{"n_layer": 10, "d_model": 512, "n_head": 8, "n_kv_head": 8, "head_dim": 64, "d_mlp": 1344, "vocab_size": 19395, "activation": "swiglu", "norm": "rmsnorm", "norm_place": "pre", "norm_eps": 1e-05, "positions": "rope", "rope_base": 10000.0, "rope_fraction": 1.0, "qk_norm": false, "attn_scale": 0.125, "bias": "none", "tie_embeddings": false, "parallel_block": false, "init": "normal", "init_std_qkv": 0.0189, "init_std_o": 0.0, "init_std_up": 0.0189, "init_std_down": 0.0, "optimizer": "adamw", "lr": 0.00118, "lr_mult_up": 1.43, "beta1": 0.9, "beta2": 0.98, "lr_head": 0.007, "warmup_steps": 473, "schedule": "cos", "final_lr_fraction": 0.0, "batch_tokens": 131072, "seq_len": 2048, "doc_mask": true, "train_tokens": 545600000, "steps": 4163, "dataset": "wikipedia_en"}
MLP neurons of a small language model. Each row is named by its layer, matrix (gate and up: input weights) and neuron, and shows model dimensions 48-143. Each number is 128 + 32 x the weight over its row's rms, rounded and kept within 0 to 255. Numbers have three digits each. A neuron's up and down rows have the sign that makes its largest values positive.
A block is one neuron, or neurons of one layer that tend to fire together. Before each block is what it responds to, as a language model described it from the Wikipedia text at the highest values.

Responds to: Conjunctions opening a new clause right after a comma in narrative or descriptive prose, mostly while, and, with, though, but, so.
L4.gate574:164186083138177124213101131129185112178177129122111045145164099099117161113070147114136145175093141091148099125117115108151139143128105104121061068198157093129075121122119075101094179149118187145139100042184063127065164198118100089127151160078123125090114169113144155111114114076152145130
L4.up574:154112131118192169132129125160112143126139113126141149102125103092168125156156127133089121109127063202081095129132093136175139184166145080094121138124106066129111157126136099188133088116183106166076108151085129124173067146114127127078086146087176115141174081168144146134073177222137113144
L4.gate687:116126101164155097163082133145095082168132185145116087165129125117146124136111135099083166151077109102108115122112146104144163124179122151080117057077141114099038176158107086103141118173146139184097110081154113136123098086187086152092112157112150171078150125086151098120177167125132187142
L4.up687:132045108124169154103159119135120062134119141133142109154135152173154161103102087176094034160118067096111113095131125166124145121162109171101097120120131142118100172133086071117184144092188142061064085116112082130169149156152144176100121128145096116133112187055137146114123106106127123115
L4.gate717:161107130123159184165121125094084182107138166115179096147164095142101129219132098116107137167079068086175118164136093084147140150148072147067098123141182143148092149107112119125169111205096105144144070096096052147141081142122149069104129112110156112088105136120162123140137122084121132105
L4.up717:099134133126150122107121172134187170200101129147108083112109112125130137071112123068144153115089136132151124139109150137125123090121120104156122100108075095172146076175127147109109120090150125141146142114123187164150123173106073083117144106122116119150152162082154106075189120113097183107
L4.gate1088:145111093108129083098088202111166151145158117121132116150138146200148184086056170110104179133098109141086134125136135123154127114128082162119134115086176062113096197172110071088098134145132070109120150092112180139123124098133134139123180119091116078125130166110169078140111145130162124107
L4.up1088:141141102177140160154135121134154088056182078140168132158175146139075085090112147145137086140072143133168109142157127153116158208182125127124186098123151118134096127200137108139164115140119144113141158147187128098082075162152137113134150162065140090079085156113127097062215137120168156115

Responds to: Commas (sometimes an opening parenthesis or dash) right after a proper name ends a phrase, often starting a list or clause: Lima, Molik, Huntsville (.
L6.gate106:078098128116134138189153166192111136178177147137107107083062124089133189134117135099117117137107094064137121147085136127127150173124104113106115066155100106144114129186096099133123098125083103149160154075148091075076101092151081097135160134152123103119196119171165170159175122147153119138
L6.up106:106102116109147174116134161177105113123099101115154059091098152115160184078122152116125152130122129056116166133086150165045141128124093141129120129152143128131148129125139110130129095140127175144055112121044112128108123101173119165097121170132065149077195169112079137089177117095128060181
L6.gate127:058138151140206143091196078155121147188156091110117126206050142132121132107171158188120102087084101142077191098121142145111120131117143168100157146138120119095091150130146085067146127066112133121081115126150142077121135118186067060098131067108158135116130121163119173107135127142171165140
L6.up127:102093114178145140076131059147171175159163145111087083082131212127060142124149146147127143152107089160128098131128132073118117159110111081102178199114119097136133146123172119145117096116175141120135114125155144160206106133156197132195099098174141087159135128115119120086106138117136083166
L6.gate261:073123082088146146178098127095107138160100158180116121134145180108123091127143153106144163137072106144133110049125132210166092122186124137057150155147075100117148147124152113137129138119117110122100099099085134121096137105149119125101108094117117083146110156120160110125144092124110151160
L6.up261:129095170127118166204116134131101108109104131108159109163112130152068109104141138118118178106131102111161137117132109125156143126164145192136185136086103135122173143131146082131198158161088116112115108160108130119122121138127098102105159072097146113102142129124126110091163136026109140142
L6.gate303:124058136161117097165088140171113166210126147159141103126119156022113162105113136132118157145148172143116098076106096102161192109099091181120122091134111090135080131157131133121135103099120118119135145112208073091146117194114157121082178115088170144126132173119132146184144188147135125184
L6.up303:108119127153086139108144085142097134109114186168123162103121139081152161112177113136106085159087138127089147150153142050171142156118112101131158172090095073169127204097117146131135112128154128151160147150147143078221084209142122161056097096100154156119096185107138176154100176115115158169
L6.gate317:106090121163150214129108152138147135107118108137155135138049138111115149129072167148110142174141131098102136117129085084059133104122095144056117084149125107153112070109151117128115146120074091118132099119079116121074120053160073157122145050161100141091080197128158130137158101122123164128
L6.up317:113110155158160156142148155165125094122153139132157182137107121165097165118110108119134107109107123094121125127184135094117090129065118128068196149108176144156168117141142137152137143117163139172148119120090116074088135072155098113085156103192079189171099126184170155196142150149163162132
L6.gate328:118108160165167190184105161135061120147183064103093028156134085123092102100131150153110091122195142096096103056153098118107138120158159153093101093130109167070098101128119140102114072138148055089113130133121119149110106129157098128099125176104105125098130102169146169160195114176184169128
L6.up328:137167048110164131125092086109094201156130138132142107181165110053162097124099156109157118094080126117122078075093166175106111140191179149133123141145156085096076120111107113158208158172127131111115131086098088163122107208178123146112109109096105137079159125151146172174146169135120107147
L6.gate378:084154062125105179175130120106134124185096090148133089132114172116156146122149136160130196155085129098140160113102135145172116106161066130170138119160080107126099118096193079145152112103126090067115063097111129143125106087180094148128137127117099119065108121142147147122141115115141125137
L6.up378:075132064106049152173184079064109117097100088150152156105169152137133146137123130194109148138050107142152132156085107174182095111159078123129154183111131067153135113124131107167122137118088144112089099117094132144167144122130193094110150081128100123124083150129133097084174119062141108140
L6.gate382:138161091149148145115115136094109070144165143177140148145131169115112089206161110139144153134140104208165159134179127164130133089115132149115096126151091105091100069079167108139183133180174134109135046119145075126058053167129133127100107080108137094117156101187114146166159162162098139160
L6.up382:135133133125092064159178119091131097110099115146182141110139120143104126155138139147202137167140117142200180181167115106123136105178091123106156130182110108072118103069203138157178083136157103086140069124099081119103091125171119123106107157185150161192174094223145098107174166155072127147
L6.gate493:064128152078197158096072127138103137166175075112139136125160186112129105098081171113131144125099146145142112145104106103100114132084099140089132175158117145114098100143178147138197142135124108154143143190166160084114099145174148111122134146079134129120143162097147020153126216133083113112
L6.up493:125083167150087145130126137088104101116129099189103184137123141121123131149089112145114150136057111134111160104197122147135096119110168157103166153083136115143130137131106091099113083059090106112094130143121097119162157127100069186156157070174067164081160123206153136086085135111126130165
L6.gate616:172084133147141104146163078112123146143176138124103082128169163111095115100083130122109140162113145110132114080099106125150099125120138127078204086082102118140176113099153120088109084094119117098098116155108108163084135119209093138079138143115109135152100137078194123143099141083146128125
L6.up616:095139120152186159165084178157080098161145195104137099201121097099173096142096130127154092125186076099163155118117142088156106112134143206052156102142104168105215108178156153164147072146165086142114150149108146132122059130130120157105052145086126154110172121153132166101122067149103146134
L6.gate691:126083108123198130084144148159100218161127112119240134078128175115113145109155167129133132122076150150111133169149079131073178113175113166085127155188048119090151129168106146136129127149163109133114128035152133118140156130129130159099129153140120112085142110130132088112074107112128148122
L6.up691:115108138166153089140085132219122159123131154184167060109176161120182109068106161117111107113079132149101072089130074156083138138085156150156128181129165117079165134116174141123105110171154176125168128122156106122118133110067120120160137126143057092125089108178116152200135082109146094129
L6.gate889:137107129130132122170128133106197161142130165153090129122094138137169113123213120151086073145113093122151175126100149124144105115143097171108104147084072118114149158159165062141100153112170083129129079105113114031152108096166082105094110114092160146126115113177142140112142156092146190144
L6.up889:112072155086124151169075133180151146119174108170128115117102166081151105164136170153129109202121148141114169081105099182146107111139118123148140126164091202148089094145207125122106209124170102160088129126073153176137147079149150153127168110155119108109088156171134076135098162146133173102
L6.gate998:076108111139133121124074099141151061139143138140093132134082107134144107094153172153147108134078111105120102154161199175088115146141101153057091112107043147111165076096169164138149102172155157121137135132116178116126156138099119174139108123118062151138132128141151135100100143107196150115
L6.up998:119174120124143135145140159113132100168110135175134155092096134158128124130098133095078109095143178181113109115107197155096127138093168095130120094038143165159161092065119102110128145114119143113109124086157104101165143194119146115139185137166085112156137111149125186149125156124141136155
L6.gate1045:110110044081182132143124078122115141144110150117108058116110148147146152104125110141117158125059146178111114129087100034082142115165141151136146061106063111113099127120190137148180146125159119130145080082149094071128103149150090219138160166129090110156176139095152161172150152107136122127
L6.up1045:147102109184117066140112149128120136195101136085096102145070143091157122080148096169102171139103194167099138097079133133109131152127105137103165149118146144125116135145133086166105187135106124132101149136157126103111116113156140117099131112152092130123150163097084146081145152096136165148
L6.gate1120:088121141166143164137130136101104141142163138185181135132121133227186140131159147131156144154085109118106099130093122168054149189135130102115105146139156127082083170158114114097136124076138062092114116186134100151117082058158077095139181170152118064157083082120124123205198161090163106157
L6.up1120:044124110138201125166132156125135146145131162193135105121159152145150094145126116074162130101083154107107123137103187129117100160091119108083112139177087181110170127110123130144116128135122117145125159112112170088140120103200114180120141135130070109176197129119075119165147185113092130128
L6.gate1272:063119119112074107169120079129089111163131159210123104128129203105171099143110097179124096120027120140090149128092150147090091110157124107136072116176100117122121109088115137092193139141154098103134155071105112110082174145137134136132106119144117158121145108141215181179160108162188156160
L6.up1272:087139109134165142089132147147147109178145108171141184087145166093173119144135123185109105166068165150141164087116085116164145080089094111114138138157155091154170081158173108157140117137111170123104133180127106080141119097120174129126107145111147116124089163156087151133089115140133135159

Responds to: Final pieces of verbs split into word pieces, often after "to", right before their object or preposition, such as sett-le, ce-ase, evacu-ated.
L4.gate198:057150123129157128139101183140104191124113172142166110191117139086105119156168060152119098139102147123158140050074113148087122101139139129128124177145139070109181078167108151103137150090114115188149087135120069100145121177121085111134142104094162164141104086092132144145093133118113138159
L4.up198:101167138159149145117059172141152134157110149080127146125166119081143122127105099146127119103132138110155110134082095119036154057135175147097151201205103118123143100136091078154122173105113163135131119144159125133100127153104139076127153157129191173124075103074127139158108133151128137110
L4.gate406:096161091168079115149095129138145141216207132185094038127144148105122162144174049123170168144083108148136131127150109152097139136136156130145108085154102092090189097151132152115122106108187131127169090159187061160104063093150080108142123139132241120122126099146140160122072121122104150132
L4.up406:112129090188163121176113192127157110158106119112146197148151106066096118114130137111103141116184128073114148129092122074063164121143144191096117149140084134141143131145138168103186139102113152115101113156183147153190102136117167117140214099173130100069087165173154193119095105163114098096
L4.gate506:105159141133128118144067130101137068221076132102134110195096108151157083149125050114111099133082133099144104107101088163116106080111091125122106143135110137084172085104094147091125147082174145123073105150152109160178126122082122072115127035141139140145113177149188160155081128086053165089
L4.up506:150115121151129123091171120111080107076097158213067067145187150145090117153072155127142057115126126099189117095072135142151080111132107123098152123154122142097127120116148101105086146147111094177122163117109096098120135072155102119220129207088181180136064143173149158146167100108172132163
L4.gate1090:125132122169151198141072148130135143189094102144119141128104132073130102180148088145101107076109168128149103105081101092014117122164090147124072179167082126130206082143135116143114129056200093141147127110165126136095101158134095048110128091135244112128107126147180189182107154163118153153
L4.up1090:099162136129092120162100187173106146152097052144126134144134130093085091143168135114076110110133163155169064107055126077081124072192100078136170133162117105125187059141099092144120153100165114139113150166133112101133120125149127090125172090100153140096119121178161173147100118126098096147

Responds to: Mainly the word after or forming a career move in sports and military biographies (retired from, returned to, joined, promoted to), plus pipe separators between numbers in sports statistics tables.
L6.gate83:086083137165107159126196123108154152145065114138142169101158065139077156183191098118181142075093143186161167078093156111146125116124180181110133097142122087084175122148115139076146103142089108119135146168098120127162115180140126182149161165141102142079113083109157138152131057120148096148
L6.up83:143179145132104181119145128164084159137156108127163120130117163113149068121105122128098048136122115137181111110149119141088123125147113059101197107120140118187151150128206159107091115122132103156155080131084137146159081120120109142117205171107102152037081124126156078156140117114079070134
L6.gate98:152098119153156145143194133132136101195138114120145175112119094090070084176161076102101151166091120111225158087159138151166112126143118076161118132146134112110139131178112133057109131086175115183121069135125149090126097123180100097133139131151133060131133086126153166188073157138139157124
L6.up98:134150142139140116180056104134098136114153178115139135082174164036135113132120085141122174128102053139145058095108148131133128140093127106164078118097108073135140119122121132122122140121138123149152107035102056081141110199124071085141127186143126149106112127149157140161128149109091172152
L6.gate195:126172136092153087142117068116157138140144135134147184178103079128129153159121082133102152114106100082124141132134115180153154115159155148102158155118141100085099095130139127103106124120179125182115118132117123091091079125106126125158093085080128092174139133083183145147098182135126195138
L6.up195:108195121114144155097072174138110122125154125151134186107140074123101131151125139152158059090134131156082140117136108125142119107142120180207203155134090145129198085098109064117136090181100120154118092098134154171134180141141198125124173148091111146116096090175141188165083168199192103103
L6.gate232:149106137135154156150161174128144152180125113137073105101049147103145092113182106109153124145134146108153159095174150106118205120129116137146096125159127099131147126146167166101117111144161113143187086133163127118119107134098071084155100159054171148167134098140176164118158151121126170208
L6.up232:126089115174130142149158095131097119071114164134107161068099181190127086129150059113107065111115154178154119095134168086115149166128124095163125169114168144167144109123109110115121113182142085162133118129125113098110191143115149107099090123092123107200129114131141125184180170153156102198
L6.gate255:161091131086140121134146128088185115108122125148061174106137096156139131147123186147138144118095127107159159143148142075194087125095127124105161115102158110161102101070124126140105114145114080105128142130083176130139130058164092064118145172182114114120107122116158097196132176108169143147
L6.up255:134128087156105145124134073158120078196144190136087097146140087162147103116061132103126091097146170131119121124138136120168142200135168089163106021149144130131102137070130142099122138139173100131099067112075111087065094124072151170133132140111141132160096084141125128137089109123109145119
L6.gate422:136175175120056156165159113143116165106134108094109111164074096131164114155102124112131070126108074093135134175146173065146134131167108173065130133112186090122142065158091109095194107157084125142153091134124102134140101131208085099083082154099121114166122125156145133129194120118127171132
L6.up422:117103131150161136124110118232107095124117145055131111083134092151158138093109186140153151149167073089081114121174085119127160165112090088146069143142147107093106123118113140180066129160124133117150136125166101135115100111190089140090151153137179118093140125123140178129118080105159141109
L6.gate482:083139136179128112133147172143133108102115117164157148082114188100179110121198160152165101153114072116164149140048120068095214158134101147118152115185116129158073098146112149114112113109104071131146173087141106136168101175126126120163165158149156104130110077143085116179074123137118106201
L6.up482:131115200103081133117142164114137184106144137129151114163136177087118109118071162174192135122112124159092155066187218156147114130123108085078135143145105112126113127138215093129173085111078117070153137152144127134156141119081085058109112122158107133116116104128074151112132095156101148175
L6.gate515:142083148142118098121140086117110128101155107109106091102116105122155129152155069173149129085108135184131143156113087095100145129160178176141137123183092065158079152139227132131097081118109088109116129100164062125136098146110149089175137176105192174142114101139144134174168064192105143170
L6.up515:120165174081138121122137170167127072138108095149089096161051130178157155098120115114192090148127155101167117151150143113061165090090114144107164137093147111160124127146105144141099123092210138113134124133144123220120101095127152152141148125097139068125124146155113095116139126124112133172
L6.gate636:113097130096126123062156148090151120108110149157189164119136151126117186135129095132106149142087172157163104162164118117073167122106108158188187154143137120136132072077146132130096108074153153129140123155125187113099122128106105138162141173092118125145093108099144137188118117106137140143
L6.up636:160144118113105142169145147130148166126126109110069146111140096154163128172119141117118089117108124094147127161147124098152177104124107166113156162121146130137173095125147077168087113119055097111110126172125090121149079062198119092133108175096070120121102134128148137090195137100065109155
L6.gate648:023168140176112109170121102149072108097089151119114111099155098184131110096071133105096159103122109162128129145163128117103130159153114099168107084098118120185092156120182100186143121147156095117112079065154085091145096145127056113133132141111106096169101126096170099200102162161157108182
L6.up648:139109137117202136090099147142165123102093099083172092100059122082098148138135157076126121163130131116151157100092178144081180128103132160155106146124078113068128132127134142165068121116120074205139132100137138073166144104175166150128177116119127167112113114088128107149188158139088116137
L6.gate654:066132147144149141146095111155072123110143136101100122107082139092174153073131122154165116161109142115113116147087129148132112110100111119148111102188101114081057112107177110118183124126124064145203120100165119110054129100165089087111141118185096114138115115142128123116189071145099187141
L6.up654:104203168132169116141076127152166084141148142141084152162107122090108203060092173200146116123105148176072134128132203155119152101127114108198116113201124194142142104141120081128070113160151136171123146096147115137106152129130076166078145056141083084143094119163124105154139174115102138093
L6.gate939:118090143154151158101155133177134096143087155135143096140107157125084121092098142080120125105077183128107200103182110082154108139101138171177130107122161198150166107112171148130142099104118154090092055114082161144085081100164119148152148171108089146089140096145086147170142141141178106106
L6.up939:130076127137098108154118163141091097104107140078074085194156144115116184052145157105073122087157092157138142188064133070145093175168142144140140050116191118130123125105199079120167095106100123098095095176087160128158095114109181143144146150141151170109062059102127154125117137184122126151
L6.gate1107:056131178132102124090145130065104107101023162084097142120119140176132122064118124157137076112109114122126136125111154115182107119174147159155084121174135125196128094133142100134128070107082136139181162127122159150085111095077116112129162127101149119101098110156081134104132126147140133189
L6.up1107:167147192078089126150144078113179102117122104149162142140158132126149156142110178139074153111157151113201089131168114191117109138089139127176100155151138086127095189117107174117069132169103154143150109082104167144160149112126098082134078123142092096090176093122093115129148132121094137179
L6.gate1150:157087061130065155132195083143157142126109086088144167106044078169137107146144070103145121107133109124122104099114109109145141178137090114146193117139122134089203057099143149105100080049106112100103178146093116156126127092182153149122120148104207101153110121178083130098140111134153080183
L6.up1150:079127170076082110124163198113044131154092135117065086142102089119130111116185080167141065108094111155109166136065172138141100121105152145120131110123132112082181059181125128134120124094100108102089117079158184163130130112177102109080135161107143109114123097137099090062125124148128127163
L6.gate1194:102080163195135110096116133060132143097185139148170121129131168107156171139129114103150129134097113146144135160104138089141157169148147156129068106106153122130104081123219112107155095173151081139156116132145154172175158141113125077070168132188130134175106113115167062166155114131099103078
L6.up1194:143129167137127092098129107090168096150105102129114084177103158074143144106103108148129110103134066165069128159139148154146071115097118132106112144081122179199157116132237088164172149141142100127131191106145140171143122101141074123185152164176103065147102110144106014130150175089182108143
L6.gate1229:167162146125145098097157165085081193130148115162157103157104169165162116127110129103153105147152133086160117178167175072190161124141129131129150068095169117140129140106081104129122103086191124167152103138194146186126102065177140038160147142072140045097181092102162103134129189101136122137
L6.up1229:172166138144117094073175121115071152132123199188149117097172106168150091136085095104135125143172164141118127081132184151164140205134134112091089124093128143125140090169108085132125186076138138171102147113095058195116186139064155101170126161118161080133155146133070192114130151123082103185

Responds to: Words that open a new clause or complement, such as but, that, who, why, because, when, and verbs like realizes, feels, believes before clauses.
L2.gate168:155143097105149152076134108088107095123083150122213077130144116143101129208140078147099130170128118106194159060147091088161156044115116132111144080095137124092135107102108169146161114205144127158108142117089126100087056162139146166144121181120152132094083123149153164095147135108116166146
L2.up168:125122130097146153162192130147123155094092159115128098143151124138169126099161077134104172136125150070115093092120097153116127128207134138128154116131133091090051151122163134120119100117115188125105120077118218104174135189116109110135088134152107123145098107122147152157119097077110114161

Responds to: Conjunctions and punctuation that begin a new clause after a long clause, mostly following a comma, such as and, but, as, yet, semicolons.
L6.gate42:125100133140102111114130188159141156153139122137192112134152025104130136130135088147084202197141154162118121096104095110137136159164086174129119120148128164124111113127117186164176121154156141134107114108134094125101124150106064129120151153100107149078120167077161129095114147159100135211
L6.up42:117103117126168168130146149136104213146148172132156165124164126149138111142116189104163145138150177100124156156088110158184131090217120094155141164107164146088181123133102131120154124133131135092091155168089108093174094118127180137108086107054095097143132128147107084117163158114164152114
L6.gate72:080128127116095181142100186078190155140112102086127138162137143118121125114137171190143172142053091174122113083118101055143144103115156176111138085115138149147058042151163130121108154139096117106080116084101126122092093130108105106135142081098089116145166161128105126154201158162081107126
L6.up72:109130160156185146150121121076077133122123122141131114141149098138128168129068114078136090096166088113134096174137133129128123157149146107068128084150061065093149154154086205113155068128134131170117082057127181108152153182083187120123092132075153120088137084140124145083154105196142191111
L6.gate116:082181089119085137137127091120153130121165086132145120132113163163101128081125145117082174142064115174145133125085044150139140111113131183146067088140084144148131118148149092098101165134124152110087095080106130139154072165118109166109109094162136072053132106142151157112148154127133128156
L6.up116:129074171093174167146115173148150116109199084182150125156091099153108123142101089101101128128199095132103105035173130114148132135085143148091153147093104121067183153176145087100094105128116125145137130136111151100127083165122086123091112129117133060092134168151176118141159057112092143121
L6.gate186:133139081184179139068061112087117096136098154154127058112100119138124130111093186115143102145071100141192108114125142122137134141127147135074166089100160107131074127156137203147165160176125062114123141101142157111053027134125144120124162172109126121101146148152168167228116136142137097091
L6.up186:198119126085143104112171082141109109106194140123145121106196100063130147091132103116086065076130192056091081090094133091086097132160187064137097128091108130083140120101081108121106112085125220096118103109122101168153126152169169141129077121120121081137202089169183112145117112135145092088
L6.gate205:181138125116161121142106083092082112172220142115132091142155098117116091083103117110125159188111075140167109104173088122092160112163149131081106103104060101126053114107137143125186108150127142098150039120103099163075086127115092098116143142103155112088081119101113128136136143138098150092
L6.up205:085077149128152196103116147106132147148093171185184114051154133137038141130163115110196123112119138073136074118159108136097123148087136171124097160085131142099111118067121132115126136114097142120105135106128100124152116134121159082110143107133122068182133167164157111204167078129107104149
L6.gate350:154068071098102116178109135102066098098184144171122147138115124160081188173114072140125126159068161111083126113121119130096126146163139167129142139121111131113153064183150071101096116133096081132106086082100164120085146137086208114107129165109149021112112124142149119129156095136157146144
L6.up350:105125144160154160090120129135104126134034110119129074141146140146135119087095140113095163124119123127160099090147181091152086203083119160105134074168099141126074174093169159154150122136135092076105098147130123102134099145182115130112156128139100109040129179120134124115110134201092149167
L6.gate370:107110080249171180126105105107122106189100132100101152168152106153140145141139105115149153125143145153119165125131125120151094086157088147134115162171091105081149146175138134087135202136096086053105120105194138065092142193150118130127104151146145066063126157121157221106119138159185155128
L6.up370:144120089143108147150143098138139146140130175087163120165168120188127132153142098168157111142154124148164092171189070100099077084099086154115155113116146081104164107152150100148096213160073154118051137120131091047122112135149148145112141151129097117067103174169131122091159099140140089104
L6.gate390:135105116165120128094064105116115159114122142139098171153119153152159112132126162139142137093098143132129140133132142164126103128141151146145155112150074089094138094131127142077143138097099149147106130077090090133151110123177132082108076143154111121152098095142116166158128226183125140129
L6.up390:029122144111068130137118187129103157145162130153145106152149104132151120113073123093080121161106094117136128168149153084203124068132115146160104119110091119169091116119110053102147169120105109106148111035115152131182136118150129130157147096149107093079115162149147169131128174080173162191
L6.gate589:152129100123145119138116107096162153109152196177076110156159123082135161149154113152093102143089123140122100128116159093167143042175138107124170144104093098141204140120057045075146097144067172139109077117148136150115151125184113138127112138123092068092164090132148162111172099179159160156
L6.up589:117119130161128143128120075159109121094151156069108181089108147130131118122078128110175165183135154126124132111177106196167187112163068127115131188148163140145055157149155104178115083183118140164080149112177174105149151171108119104122130117116125083165148132112119133095175141126118097075
L6.gate597:131119130161166115118168115137128190148117159082054164096140136128145116181134141125129132165136057029091141056117114169143114125103132156123113109154071109064107129179193119126113153079108169144146128155114160134095122134089149115081100150124192129042173114135137114131120098092137151159
L6.up597:128127118174109116142143066094128188118064089090105078120140130186132140126119119142146109140152060084081098114129123175106083116125150194115065140081122110090152115129130162112140128149171189144126152142080166167099107158101187135119116105137115179134107124062121087093099123073081136138
L6.gate601:119147164132134156121180058150158094104123102119080195098181115129150125149117189112142081143061123105094094078112166119129144168131119156113146102145139060139110133154138072130163097140152172111180105082146147128114113110152136096079155194125146126094135111119157145116204132168175140205
L6.up601:128092115120144139079111102138157085079108085140093171121128136159072117136106148058096115134173095114171140134126102133199080147112134156183136158118175136107055117134106112091164159109104139134149138216120126150144143092197106134095133112156126084144184151110135154142188152164096158092
L6.gate711:156149103107155094158132089125142150165081127171088169193188150160114145087065148116096087138107093142066078182131176117099074141147121086150081101113061141091138188120100111090078150095139106082154111089199118127153105131171158108173149143071148087090109104145130074139152145127120146091
L6.up711:126138115120121100176167057118111048131157172101188086146136138153180126117128087082120120170148152108173106105082118156078141146127110142138076137128102094167109128050148158124103121105158135130114099111106113132116108148147181137131102177147108111078100205063141140169046109133108093137
L6.gate752:102133142124100169143072086147168199088137104196115093163134126098127156109137156136155106131050081173147122122124102145138166078141139140110121097099124119126121127119114117065227116078124121143147197076119142132186083093133132163043119131133174142101102167199118122155083133109105141174
L6.up752:118064055124169135137100100149124144132105174139126119177115094120065178165149110169086117158114081147173116156117149157155150126192065119128144129091063136095130159195110125116128117106121084105093093122110181140072092165111143173118146109106105116140130167099161099103096111150151084152
L6.gate803:126167068086166176116132075095152160150068106151108114116146166112177164129125148134094165164111129086111156108128080140122166138161137180177160120163102111122161095129155155148092096134121165075112147187053125140111127081136104145101180176175105090082136150086070100095130125078110097153
L6.up803:140106160148139110137079063118158164153159093110173122144149110146105165116145044104104179161102170134094115130167057141159106113122107109173087132118123132096183102176083192142087119148174145120114077165119088128124102113106146141100123105146073148134140153101124201048131117112098135103
L6.gate944:140152146090171129135128143143115125108125066136144123120167119115130137140149085156063137128122133068137113159113110111119127106168090134155132149136155079115126140147101102086091103116147113099068103148116130127126130146099159138094166117080051100100085158106201111112128167147143105159
L6.up944:103154108099102091116135135141148071115097120100148064146127127175111143143050119163123162145125122166138126198122162148181095115164116124120117104125137091137143107130163144174135128122119112142148120102172170104112134105148160076087116183101136121074131147086088105145121154138021157138
L6.gate1057:137043078180164150131108120094108116177121177154110111124128153132118136104108138091152119123114107083107101066103118153090154130147152161089095057122157089078035141173145147113145107109096141129135080059173110148016145122152135147138116142112108143097135106151156150149138063147113120138
L6.up1057:087132096155130165159191157182111126058164161145116142127177147166127122148094165178103081065124147155100088106115129173111090138177185098103111118112147159050179136132096137100157118156102127120081111106092117135109131224128123089089128140104116088065103106210127168161150152173191084105

Responds to: The comma right after a city name before its state or country, e.g. Knoxville, TN; Szczecin, Poland; also the period in St. Louis.
L4.gate657:106129127054108117056122162112102155154135134060128137147115178139131140153176166104156148122067124124070205095099077146138129124127162146136142156133156133116148088105155171080138118166113170129104142131133105098096091124124122112146149122081104144112101108144098201159155086099105158168
L4.up657:089090204086081151127118129063081105149125113127078153099128087130107112088101159090127136119139148169064096115093114174121140146164143153187165079127081203124087152167133096179104117159126110112140162084124174145125075171116087106119114170141074184145146131100095109092145115067165071133
L4.gate917:060113131142124142098083111126147099135104107145129110145150077119125144118126123113163105140101169136047185024095128184082149092102108146080113153124145126073101084125087092071143128104142156182091121073107102101109108204151135115128181076145098109104147145148161180177122153169143160159
L4.up917:142121161132131154184091159172091045146181151173105149099102058104172168109100122140132093140126112095138087164099146131118127134138089125147094111178120149125130103054179125119091099154114173125147137135159099061124157102105105096094161184120123120101181110145194160138153145148150133140
L4.gate974:140121146130133147126081168102117098171113078139141099131106133137137096154125103182097096164087145183185109191161085127118160142088124145095133168141136114118145103167068087111160141126114109074084089162129205164091109127151137141067097135126129149153140141166143115156137110109120113118
L4.up974:093128169106118152119192109170089183133190097132114131111108083193138153151116171132133120152124173098168167179151076138145079162103127099177101109109127147088101151083119124084120181160161107126132189165127128161130142113180076147131144075160077094135185155106059116132153122097095126077
L4.gate1329:166133147153129104126111137168090087181165135121085018184126158185148124108189131121138148155087076104093114104124142085096180173114125078127129149160140119181104131126100080098152130129145166054135085091150100133131089078139119142166043106120127101074174200128143157105140096138143095106
L4.up1329:110140136089118118143152119118144104179138130089157118119124122097141105141147141113158148173166134111137166191153133164171127108105136138210084125146153126128185120110100168144128083132146158182143084126108080081113117123120136152120144104103075121104123098182082093139134227110097139067

Responds to: Tokens in sports results and tables: score dashes and plus signs (4–1, +10, 12+7), and words like goals, defeat, joined, assists, football.
L2.gate896:146113187175151183089145083102096150155105136154098112127157140104129117163132133138126098175100179132145203125133148117083162135135106126134176112085153113144198093195204140039138158115117172129193078098124123138093106158128058122134118084086148071113127123088185142141143123111160083132
L2.up896:109124090135113144157191074097125109110089164089105070133155144083117185091153066153174102125106132098124125134119161133106124082140135145209116136166120110140114166046181123138111114103136159125100119084138189132093074151139180117089126133099170116170103106137148093080149125144078133158

Responds to: Commas, slashes and word-final pieces (ots, ates, er, ator) closing a noun for a person or group, before an appositive, list item or verb.
L2.gate1317:129152053080131145082124201082121103161112126122116099102147125159141110164178051139133103092091108126103164150142098179071062098126105166139150185119124077108182083129144111167104101154170163141051115089063147099086112108127143147061102135079092147117152130134112159111091100116139128178
L2.up1317:108134132109131126121128074144107147095142085216093128106127171126146108138201122150170095154053089162063117087196099177091127095105109146147124156145145095147178166128179172152119143115137120136150114112131100082102126097137135114147135085150132152116152159119100151096149121084096120089